config = dict(
    head_dim=64,
    d_mlp=1024,
    attn_scale=0.125,
    init_std_qkv=0.0312,
    init_std_up=0.0312,
    optimizer='muon_variant',
    weight_decay=0.0,
    doc_mask=True,
)
MLP neurons of a small language model. Each row is named by its layer, matrix (up: input weights) and neuron, and shows model dimensions 0-127. Each number is 128 + 24 x the weight over its row's rms, rounded and kept within 0 to 255. Numbers have three digits each.
A block is one neuron, or neurons of one layer that tend to fire together. Before each block is what it responds to, as a language model described it from the Wikipedia text at the highest values.

Responds to: Place-name word endings
L4.up210:157169143158097131130088151138101098141113138145107134108162122133112118105131146071146131159112150111150120147155112141151191119124128118121121143147121118154148160114128110128153151149125079092124127151154060107105113124145130165100150128139142128102142114119107107108170112169142124141104131125162148123143105128143165111179100123116144137121142116139124119164156134114071140163165
L4.up416:136132136167072128141120117110098113170086130158124100121145126095174113126120125125122162180149121138105104161135161113106163144176127117121054148123106120144180165115102121101123158150136056091133120114107133128140120147152164166142140146179134123088168143122089147147143150132108115163134144117082134100096106127168130135181113118135151113117134134140125143127136120123112086116130
L4.up753:104096136139145107110119150111139103109125134099157103118112079114152126141099120157155119127152163133120116129123137069132139123168108166154110102139144122146160154149131160130131148138154108099131138119155121114130134159115155160148168124153156134074128070135141123083133113117119128157113113161101127139141145093083137126140127146117156125105155127143039164127091069116112097174096
L4.up985:175130107150098085098148151104139118176101115109120098095112121151131108139096161093127135099122166136124141168137175124135121156129152141143189139152155141139120136154153109106107129135147063102115128138120110133118152127098138107128136163152153141126140141129134122111149152107145148129095115107150128126080103189084115102133079185100176136100131116097109145131153142100109138156142

Responds to: Nationality then role predicate
L9.up32:159127138109144106140108153115126122129141153126172123148089129113152093140122127108162133122089105105157123140116158096140094084119138136144084129134140098135117159152121087119144131136108142135143102094134135079095143115145100181148153130099105114155152153124116124112119138115113094139161119147136128113098118127167122146101082110137118102147130167127138166133135101108156142146194
L9.up140:086130123121127086123110166157130071125106146124133184131136086166133096146134143135128098151120142135113095149112143113164149106150115141080126139118142149141097141119175119160110116090135109147080090129139114096094118177114149119136115094091091106133096100138115131120146113126150147122127138085078118129107114142149189150118107125079090124108109096114179130086099123106132176163186
L9.up176:116100112114097130170127125149151110148145114117111105170132163137105181155143108115086123134135143139162170166141141132112163117132142058140141118152131107144175114149105112153146093112090175140135163129162106177129129122140134125146133110115094121116105116101101138103106163079113155124138119123112200079111140144123094118151141109164098135103109182131108133101107142113115105145166
L9.up177:112102134161084094140124176114132109137095115128113127171140164135187144103133122112145128132109126152118107193146140148151083146135125111140116126102115116158126125113158152156171122112134140137132142180124067108179128151133121197128108122164098101106161105145085151119141148157134125095148092080147100147125125117145126121147144108135113133123130114096098126170122103150140129129177
L9.up231:099120132105091125141133108122113108119090084118167112142139134119125151112161160125144109095146170157131159134159141083129130133166147141122109109118123111146112142111100188112143141111125117131148133184111120123162159159153166123148166134176127119089127135125100163111108114154125084155134112144100125125155122149132151105073093162107122126106084092118121153132092156157120118107114
L9.up359:138087104142167137119088156132096117143097118149132125138186133145162151120169121127162102145129123112131065093096135092116171153143122134154138133171119130152140158164099142129149113114105080092138116142144118100119141156142109145107162119131130131123111098133103134131117142141130116109120148175111154135142122127120139121100090165136126108122074134119115120124132134135118114136119
L9.up376:138138166146142132099109117130102119100126146114173135141139159122118177141112132154169117129145138134116156126144137154121130163132072120127134106098108199136152177130131130154132127123108164127129185162120089119114090148123127147118109160190125135107109131099142172094057130151147102132156117111117130096100133135156111132122126182165063092093130100121108138119129139130155156106138
L9.up421:106110137139100117122152148137159120125083101105089111102178134121123109163121118104138119099116114121144116110134165128122180164119104105147187151089098128127133151140120179087152119124116142132094142137163124083153105147103137141111132110132121108110147111108108147142152062146157143130081111138151149139142110120103155182137079150078124128186108121126151115123136120136145145187123
L9.up558:144114126103125152131140140126139134094091135062145094152133177114115162120094203107167084127125157148125112094085147097132149134114118118119108093119152112123136152126140207121114133088178120096094169122171141128156089124167136158124159159146132108103116114145094137111140092146128111143123171109123102133110159143127116092113137135118158133066113169148128138113127116105127073144121
L9.up597:098151061170113154099194146111119129139140140077150148170183147096118144111139166108157142132123135169090115142161131139076146159132144119124150134142085093121135155166127107111121102105165127142097134114123085119127178125102118140114107165154147113145116129130158164135134133133122149152115199131130148138162115122144179121162085149137105133119115108135137141131116099115149137123109
L9.up647:186165149174163130129126104103175125135121096131139120125112120176139139146105085110143131136140146141105178105146106147176105109142161153109099153086117141116139097146126134140113111123121135134076134140093085126080138154108132142130097137134109126109092072128115144147135104120125087097120108095087096106108124081118151162198128169140136121091097150140139167129092138133109139118124
L9.up662:099118121083096147158121111138123111124132138192133142134104142110145123081107124103112142131109122142110144132143135127096095184175109131153120118160150090148115111141123130141080114120137102142100142144122113077098147136089095142147161083155130074138128093121160143183130154116101080132120120119113104151132151091124126148127146140092103149141108117087128128122139131118134148099151
L9.up673:138080125191131077096124144124139089125132128101106142143087126120144114138088161098138109132133119168121072114116160130134098084121137062106114163119212145129159134157095117107136137131151134113136122136137109123144155087127135111078131133130105108096099141133118149128158134142139092106157105102105168137145160092166160112117128116145133166093123148133102121107107127162128130132132
L9.up703:151089078106136157103116128136143085127111139126125083122116110137113144143171136141115132104145094151127114171131177140122150090159127114146157113173153141145106130099129115134128126163099132133109127126126060085154159143115134113090147151119143136152151114136099103108161094110129144092162132122125112127134125131120146133094136191156128126097124139099127153169125124161098113129148
L9.up726:137116098159104137089141167122179142105119131118122100175155136111138158136114111098155152137113149145114138082141152099131195149174138130134156137142087100120100131087090105120155146144098127083141115163157110095105155148143133130124122168181116143135113132104097116134138106156113103135172180107103110125114104148102121117153133154126110160113138134118142165128126148139144136168145
L9.up983:064144129098085132119109129143157145080134145158091092144081082090128156140142104106130118144136112120130131164125139140132112090113142150146155152124072181104103107115114140134152120075128182112118131157143126182114120112101116150122132099095140133127160104109122128128153094110116134109161143118145203115111127103145101151148112118150107128102120110113171172156133085133143115134112

Responds to: Word-initial fragment prefixes
L4.up29:173123119133057105131127118095129138122070115168150124097150090106128143093120148154151104097077120148124134130143127119125115162114183158143143140139091155115113142117146149143122092143136139130139104116148134124082142106092122173151112092093125121091136132128105138137120165089159063133157123140135136147172150124147099128101093130193108160133136121127136129144149124117159178139108
L4.up105:104089144168121134153136119103152127143115116124144144139095133135067095101138082135157133100112140103093103095126083142141136086142165113125127147141191099114102145115134127124132134134066114141154123123168132168139119107117113143191123137089113115173131139095093132149123158130138166125092169150124099114135121106115099138063125090146122125159119171136114123123148098138115168126148
L4.up542:107082121089105090164146136133146111121110126137114134171118145106113116121127096159098093099103155127110103151114109096160135098153159096127172135102164077177129146162197147113129116099108134110138112119140127084115146123062113133141164164124166114147136052135099131125130108128102143145128155142127129104165156100115164103131143104131138127133115131166125121089100098119097111135177
L4.up764:173102133115117122170154109135110161100103136143165159163161157135140144105151092089113121149118125138100104123121114160121129141125128106163132150120096097134174162140121175135093080170132112112153123127138082140126136106126139146129183170123115104091151131140112144114143105125113117125117155122126133134106177146109093158122115108105125126148147133135132142148145121189112156132134

Responds to: Place-name endings
L9.up30:109138144099141149106174141119146113152122122124159122157159058132109132135079152115131148154132172138096139105138095109111092106160114093163131077130104068142121122143100165170138084137105114116118138111146134137141162113130137143116147136075138144126164107104178112147118117149139135136093159144129159119092159125154148104126117138122135113144118117114148079110113109113114089167138
L9.up275:111083122132113107119085157127110102112128173115127108122146134109088111133091141098141104146123114139134110158098148116149126141135174081141153128151122132108135131127165103121147112106099116108134120161131063117061122115135146141140121136156137127135086160137141168169118105129171119160134104120088108113099117150123092100111119160085132109094136116148134125109088178131086141115130
L9.up306:101116120113147140110141120121108107117156114140146105173128152128108127117102147104144092172164181145112114103170126102161105094107141119179104105144113112118088080137122082089103093140103112128149130111133086123143132088123172117125157144159149144136088136145122133115095103109129101126135124132127139111106141160130132100111115117124163106121119094104096130101186123124099157174107
L9.up496:134116124121149142093129112108119090141130158127145140148124136156075120126131103140082071164147140127123122098135091120169161125151129097174113133146149114147110102130125116144122111108175139144171105104152059124110129158143135140140090130132120128077144096120136138154159113128166169159114119128133112099111163133181190111167131134132145096117158141149093154138115142136095131141107
L9.up521:119133098128145126127124168150132102151150129198076092102096139161112097123115149157151131161174140146122132130076154127123136151099139145175131108164101159140133112147084113148148086113090131097123152120165111174120098121102115123148148111123123147166117190158110116061107134139164177130137120147101180124124100183112135127090107137103143135117119110145075122123140151110088157132153
L9.up535:197146115139114136100133114110099086146122112119127115140109144162135109173129124125111143146156159102144126119142125084162130136137128096181132152134115179142135086140120121121161104121151136135132123145162074121130165160153103141162158129120142116133099129137128125104156112125170104136132149136145139120113139092107125100134155138149140121127097106110113130154110096123137127093110
L9.up555:161127089185121109107118140133086087116113107129122129121135109120133118153099116114124148152060178135126126162161134138106122187169137162122111124154134148138152167112131138068076109113127119117115140176087141154114168115142128132133133133139100094157098099110138125128084112149135138102132088095105141102127073173106092118131125126120096102125113144101124117150143110149118159144131
L9.up570:120158116146091110114108168146093160092101140184130127168098123113131172144161145143137163117133183143111116142095115142151150120149172120136125116148104122122181111109153133115162111102132090127143131166138095164131100154088142093125180143144173131078087121117133109136130074112150118102141158123119145173088104131096135121143133123127170138111109119115093122155111137117116117156098
L9.up582:111121122109115186118163133105070122133137103106156106145135141129111117153155151118132139106097127114096155136131094173141093159129141116136091146141153144142130144132110134094143074121104188107125150186153108136098113120094127136173159129145108128134158117110098152119125068132139134107115097108088138132155158164109148098155110160114129145146133143131160110106149112113166090104174
L9.up627:103097149127164121119136144099086102148121134102126152122092137116163108202116141151125115182135165141156113155122118104138110157116112131141110118130095119114130152124121105137131122168148148134167086141134121126114133102132145133092164137163113149102101110135104105149106113130157131128108118140155081140118133148149127110116098104058112088061099136153152103126106125108110158088131
L9.up652:121134150126110107124088142137106149126118112103135088118121116158113158160143177113125132153145101104117146129102159109107142121155109087139147118120115116193150114123124123143130120124118114126130135140152131140123145089112129140142104175078182135122144146132099068102125104076176105142112133110159119130122163123098171120112136141118178134128138099150158150141119140137106153131139
L9.up664:122167113144126107067150123134166127090103138131093097115177140133143127139098152137101080114106117134127150130153115152134119119119117143144160121160132133146081112127141120089145133131144153131127080063127094095158101132151104127154122149124191147132163090070093147106114131153142097137098122170113125109128175168176137139138089158111116167125132124138104187145139128166132138129158
L9.up667:156108122138117140156111117136128115098130165107124100151135109166177090145143175154194146109114106169094152101099111147117115145139150152111096108154135088126117099091143141110138145113132157112141081144110077121119101117084125151139120104130104151170116145085117111137152167074158104164146157140071096177120129133124125127107101129082118161117133149100118142090141150113112137144138
L9.up797:139085107090152138100107156132125147131169124067129139132105098158096112147109183088081110112100111151141113099113178114151091160112148125118069150144154132095127181085148154118117144109057117118175170141123119134138129139147168131123130152104101119179116159094126137127173136149152170107133118160155144129120126159074125082157126139097161129116065132130138132137153146128099121135116
L9.up904:123099139119152103119108191129123113142095152157107138104098111107129145133133107132125103086128152112057167146112099090201136148138150135128085113127132141104142129149128110112110101127139141103101144129171103104133091085165152092103095120109122115161146156096111131139148140125152134122130140116103098152087140167108125111102112130108145114115171083135160148105160218157101157160115
L9.up981:105109116131073113119104174078103142145129174099126123091122138180139117186115151143123119100126090123099112114063132072109109154142137120175114128150108118123140129102129118163145136127128150141106096146094094135120116106079143159132136141155139122120141122129129098153162099154143122124099107128121119124120129143109160074111145135134111101124178125176126141142155121138114138152130

Responds to: Verb after biography subject
L4.up128:109106150132091094132116145146154116087118101157142129151137107111158093131111110125114110132101069186146138067163142131158134117122146130129140114102162138109104103115191152125107121135114097132147110159137121122112129128127070098114123150106110108149149147100138120109104090139127149161120127129145140104080129118113109150092132162108109159133086149112158172121145168143152096148085
L4.up422:127126141151077110125108157128104121134126121126122095128156123078142121137117140148137115163096105166114165108134141081151095143166139116136166118108137125090114104114180134112098113130125125145102136182191130111107160145162108154155096144123115136114169136141080129142092101130134141141100167149155136146130142133143136122161135146125109111120128149115103142160190192159113081141145
L4.up821:107154126090101112158135139161074100146146108122094118142120155109108106121112128157155134099103092152140135121128118113134137105139150120156167126122152145113115135115175144145078106120143134142104109099181168119146103099115139157093092153094128138153149098139120103088139144063135121179122133115167153149165138101130132144125100104158078175165130110071163174141116100114127130142090
L4.up919:134163173105138136132159117120085139140099146125149144128115109092148153138130148123160085116139116121144146111147168120139156128160169080092167073117142142146121122146157130176134154168155119105178128138148136153128128115153140144149093190135110149136109128131121117122113092109122159159143139101133141117128155130082173116114127147133061131109076128125163126164127086126100112113150

Responds to: Word-initial d fragments
L9.up113:123146108122139132141131114142185169193135143156174099142168195151184111124133078101134142133132132118092098114136098088142137090113100152134119070117133114171095129139076117123132130131114101131114094096143114164098177092167087116144093123087117153127149141122092105097099099126152123199120142141135127136155143156123122183129146130121142132143145109127078126177153104161135133119159
L9.up210:181141110135173138155169106130140144116137124108118112170119096136121151142135120129110136123105121155137099145074139127102117148139129137164166126156144128205126145106099122104110129146097128111182129119110148150134120113140127091176127101166119141125122152111128121160134127123099148131113152163157139138135160149119139132110145103108139162132135132128149110175126119173066123106093
L9.up285:148178121137110110116139096121122124149113115132156109121114127121142139097090143140144134110127146155162095094103118132165099140166137119163171147159121098145138130126130145143118090118090111122131098137113130176107085118133134151151148117090109135083112152105114130156138132094130110132162096137149131087096137103129130085147130123144170128154087127107142152142114123104173127102161
L9.up329:098133103140111180119130130133155105152116118157171160137154103152113114155120125055133072150120097120162118101164140118151122137121113097145125131103111080171120177182150127104090114121148100150147104177117099115129099108121131117143135105148133135121122076170149101129127115120086099145137128151100124140096137095128136141139107088137176136142105175137086116114148117104132107095148
L9.up353:109155139146146143100081096086147144132170103126162089158151096156149121153127109081111128139101118132171131071103171131118138152143135105138142085123155118125122154112125125120102122144138150121156092123118122075107141126147097146096125116141157135097131111163119133126165106132146094111167110131124110127136116108151171157152123144119136131120123117148123161129120144103133122103117
L9.up382:130154133152112158124107108107129132130141140130143144104132160145126190092093113148125112080134142084097144145159124174132137104165104088153178135122120161152110167125164160095119120152154113139101138094116155116123112133146110152133131150131125138090120147110127133094083129077161143112097105135125148106134141137122133140146133148136110116121138106106108124102126155119110143144113
L9.up415:115105102155105068106093103147111156106169147118148107116139091117082116097163152149158122145121159124159113119141113152114120115135149139157142122179131104156111163154082144136112073166123118115118120107179153116102134134121128110169162138135111127121078152114128114116173119148085095122101093144095143097133111093107098110135143164098149125099183137143132113176130130141144097107117
L9.up439:153124152119145154140129138180163151119074145132111126115131104127136109134143126148141145129155144143126131130140142098135122164140120128116136124128155097091115118096099128122148089129126108110115082159083108157099178115141111152150132167110092121115109114091102157164116167117172125129132112108136133161119135095147091109140148139099125131167139116112128122151127125102179134104133
L9.up552:158094140135127064073099103121126117106105125157165128148162092147121142094129141133126140162137133124109115083097099142166142135151098129126144164135154110149131108129125100139119107162143131112131097099116131156134098135122104124133133147124144145078153136089114138095124114172142127128112133134085120139158064089111117128114110172116106076139137143143069167168099146156139125185116
L9.up625:136126112162160122137108107169098124135116089123153162154117136111110144127110144138120106149125135113093113127177106171191073133128190111127129138119122090124151135119136140141122162134118108112123153160150104131132171090137126134138103118093160060115124107125113134141078123136141141132108131140143150137109139096129132130142178140141175177143079142134141114136109100137102114122149
L9.up759:134131110191117084133111117138136104116092152164121115165125131136117114120137122140148163132122180123103140106164092125145137113119119129147084140147136127115123171120099142115155130132091083139131116151099114136142148113160119108108120134091155122081095125092128105103112085106151103073172156159128138148110136108134113145108163146124148101142136137151104110140135112144136138134125
L9.up914:158144118137139123168116089129093122163082133111152118097140141143125132092131185114131156103156136177161116097156148146149122083065127133165092145179183131168091157121103134098116093134097137124155090123145098145092128147150118135137115102138142092132103161106150148142169156124129144128091126091156165108068124136122139140111117107127141135158120119167171142132125124120108107102079
L9.up916:138156140154146130109096097125162134191130142158173156103135127115123145098096141130127099089115144133160143123160122126143121121131149103093150173124111099128138093115111126137149119079108135108129127117117073143107097094119160136099153158124119136121145141152153165089115120097133101106098075188106149138130101114117114123152175122133143104144115112154108095134144100105160122140163
L9.up924:144078108117163081100124111142145159160178160183136136113110082141098088138121150099126127114161140139118137142162139142130147106128122131128096126131132128146121130127118130124124130083155144114135148130081106106121131109123143124130107130089118190127103087094157132120157114122129114149154179111130122089107154147132161117093109077114195141097134131114051160156108090157103104135121
L9.up925:136116099113126125147151081130138132173130112130185136085158157139117083126118145111131130055128106158126111131112155168152130155112144122113188127141118091105132130140128172127153132139146148118186113134155146143116122082088140121158201163091103124164130093143103125136157092121153150115143122170110148122112109138117144153149149117081130122121121145143116105167100115177098131114148
L9.up949:112127129095127163136121131115113144137145126138159100133150129120181145106116151153134155128112129119102156103136137138147125114133069108134134117157166141127148112080120124136135092123111164137129130148090179076091131144130122155139126126120091158097143122135115118101138134102116082131135188148110126162139151134058080111110084137109144098154115141126117078153125095095157169117145

Responds to: Punctuation and word-piece separators
L6.up991:143118121120102170083130107151112112140142123166120110163124125103165164147132084113157144120086119152098160163139168106101129070107137124133123111124165152136076140112114146151126122137123100124100136110154093109153130113144103139084135110127121154130135127126129126168123110136125091113117169112125156084144129112102097127079153135140184134141117151145141141121178130157136120140152

Responds to: Internal hyphens and commas
L4.up330:134132152078152137133109127128165127101155124108084089134100137134172107145114128124153175106146124115120138126120140164144171153134163156089167131183108101102116087127132121116149113103123151115142099209154144113125134100128134127058159168111134130119150146102101087117133117085108098115125108102122117141129149120156139137113078109080139155145153102131117146126148130116158099174122
L4.up389:156114131169114123134159115101088103133127106159114114138164160105098176098140120092126105131094120142149153124116090118150151145113143117108133128113167156104121101116164140105130145152146112147132120094108147130114130130124115163140137145126142119161156137081179143122067169151100107153098156129131092131117098160104128159089123115130147116100099144133128139123139125114181122152138
L4.up414:152124144129107156078123101122151103097119110174129156110135131100120128134149135191120075141171147139113149104126114119119142151173169101095155114095104148114076118133105124097140146142113136124110136111190164144148131127126130132093138147108107120125151111103161133186123149089142089137106115185169098151141135125116111143121105088135186108143111123138118121156155127136141113173108
L4.up436:111129116133148129146117131111149128140129132176142134122108094087146143167142154142124102135131099134150139108154114088131146106147119107096144090151106107101122109155124145120137126119116138118117126122163135140141131134155113083116107131129133198166123141153152093191134142163112103135109122157160116156135088120115128110117095103130145143132079172175099122122129132146138161148096

Responds to: Role-noun lead-in
L6.up247:088102109115101154102192150081130106110082095161127125116140098165119171175128154129123103116088137141141125106119143123138113111139135134088145126150107124153130184130145151125130145079077118129142164165125110140093133144115143146147147136136117108132108137135135150150066110143140120130096114086122138096144164138126163085094133134056106110118158113111141132166141118174157102151117

Responds to: Word-initial d / D
L6.up597:116117131163143096093148116112114139152150133149124140113104136124149136137123154086154128142123157145135150117116156143188098108171113122139127159104164124170110105079110117098114115151101119162141140090121122132176182112158091123116144135118159130116112118094157121129104171112106084130102159150106101107078149131114105114100136106150139149069133133148143155123137081137109144105127

Responds to: Place-name beginnings
L6.up416:150089130140096144154124145122140125116143109133094144146157170129111097147103117113144135122096126143109095112143144113155137118095136101163141158137080151134121127138123131116149136082066122102122126190132120154126140089121219082142137166079113117152110154134110123138118139108155126162135143171110146131134141107125107143136132143139091099106158094147148147109112144161133126147121

Responds to: Clause-ending commas
L9.up68:126106135143111156093133129144110147115118112154146106165141086170126152128119144148136156102114139142110134109073114105109135112148151149121094148150104124141113101146126168136110136161129138104121105123123107123087095105095118133132150138137132125134109138128137155147122115086116116194145095109088119130160094154163185181140162110151115088117159140167105188112108089116176118128107
L9.up129:149126117104113107163129120104103120093155106143144095105133115114128126139134170169129124103143095173092135104095102132118093117140116149119134100148096147181116153130130142130125133098178101158136127154142124141091113137158089121124142112156115133108132139096134118206077131133107140140057135121155150120106142127084146136110115137135131113102118159144123147100130110114130128089132
L9.up153:160161135131109136140125103118131149146146116128128151132081135107127144106145111124155110144133091086144108124138147135078124098135159128115116133113102151102094124120096112151130109125167147122076113158126102091146141141138144107107109159106113144154135087083119103200146126148130142104104135111134105114178105093108131106114117111158115130086079116077130189091128098131192117092153
L9.up178:123093097126135082122089145163094154151101149121172074135170123144078167065118140125112123149137128164126146105120143112108166108095097132114150168173120168110122127141141115102163113189119125124078146142125140130120103149098120124099137122102123130131086111116101065134081124152111114096145118168125124156140140100172113119147087143129153098114153111170148149152131158104119163116160
L9.up247:105107153130113189103094068089152124154098133168140132101148116129151121178118099126168142134087184128107120104123133123122154130138148144147137125196129150144118105167107142124133111166140104141124136130145122141118133139134133142148156117094110108139133127113119138150109107195078128126119156119124118114126128123104102100091105166099087156125091139130148155093120127101130082101141
L9.up317:132120100113097118149129109160125144136117143139112168095145136150102106132133125109125124139159182113081129072093134142144141132072117102149128124127112125139185129123102120122091120120129062135106120153124086145130126114118138100092133109119112199108141109140140149114122137134109108115139128103157119173149136169136105116112127136105122126099108170135122123131180156111162151176151
L9.up455:144136115113138082128107101156131159105114108130134097103131119131129118131134106128094087116061138176113162134164113094132113150142167126107125073132158143140120084109160134111148120098134155119116115140107123162115147100129184075157129166133153132144101108123168083161133108082147133159122126119144132134151108151135114147097134134161130162148132116149154156131133146151114168095118
L9.up553:150172137098127102122115103157101136121129170133164098123074135124130106118120125167129106105088163141127155123124150118138133093103135138105125096176161176109153136122102105115106126177138153142077089129099138144103114131132145091105089192121126150120128117113148156194109086076097154123089127118135128089153113155113128146171136130157117099131105120116150093103157102165136133147102
L9.up615:125151133119128119107080146113102147114122158135111152078145118131158131124080091095167126107123122118114106101137113144166127127092113116133129127127110151120158131134150153127153150130111130106142146145156118092126139176148141160106156099141116156097157125105129168140126115147088103139148122092104120168077113165087106143137109138080121128134138148114117118133143121112189135119122
L9.up645:125162166138091142151148175125118106127080104133079099112132105134142144109120097147153079134141123136148150083116148151103116125145132104145073157106120147113156140104107129105120141150162143125173144149109175134126172124092139129125103116129126115093136154085101152140130060155107142120109122124095197046095130151117100120136160133103123115100140114150144164142112114134147144133118
L9.up661:155132142127119165107084102139122095123119117149131131188098148131142166114139129121133119136098146174093100152120112146091175111120138106105099135105154173143105145120093138123114125138089136104132155127146097096140169139160142107086129123123117120124127147128157118154112100124101103144122143193133128133194106137140101119112136127137160159131110153127126144116173121107175146172142
L9.up770:132111135140113148150107102140110115131167082142080123166083108162169105080165110133114119112157129123124131146155133146136146110132179150127143181135140129136176116101104125105157114128143160152112148141109087123136113168165120096127137089154124109155143138096108118152129110139125132156144160146096112130095095142087086118145123117154122101118140172093117135144178093116126151136118
L9.up905:139112134112107110134129142128137100133112149109068091110131125145131132123116108120130155097118136097154150121121155136135145124097138116128156135113124145158119078114116165163155138097062129165111101174091090157112075131113159143153120179110142082179111090115204096168091150107111118110161146140095165144121122158149130149113140140128100152085131198110135142140134166151112119139135
L9.up923:144137118132143137152067098113113090132104132118109080148086126103144142112120141129109095137085141136148155163108123115110121077125153124112089123141143133110152096142142153120129152116078136159097156148112087139144108106140106076062111148140121141119136142142152121195124129126099092139111154131169135124125112141158124164128143124115152142132134137142174134144147125167136071159133
L9.up960:122093127122108132158136136110134106149122165118154106100125135128126109125107114103164117126144144127113118116105104118109128131124134112163168091159151142148162145150125112145135140114115113126158123161094111144122161140047126120127185105090126121132095143146166114169130132168098097096146125127136120142118170140100129086100117145083174131123092085094145104114150145161156127145125
L9.up1005:104135158104096147127114124139138087133171173108175066146125097137128131102134064130151120133127155132136104135108128109140154132114142103104115107162141117093084113137102123153101128121085107094088117088128118113150111111140112134115146111109123125140132160134111131153088138146097159158089122156145142096155140094117102140123121160126202144160093106165157126140162109123132136152116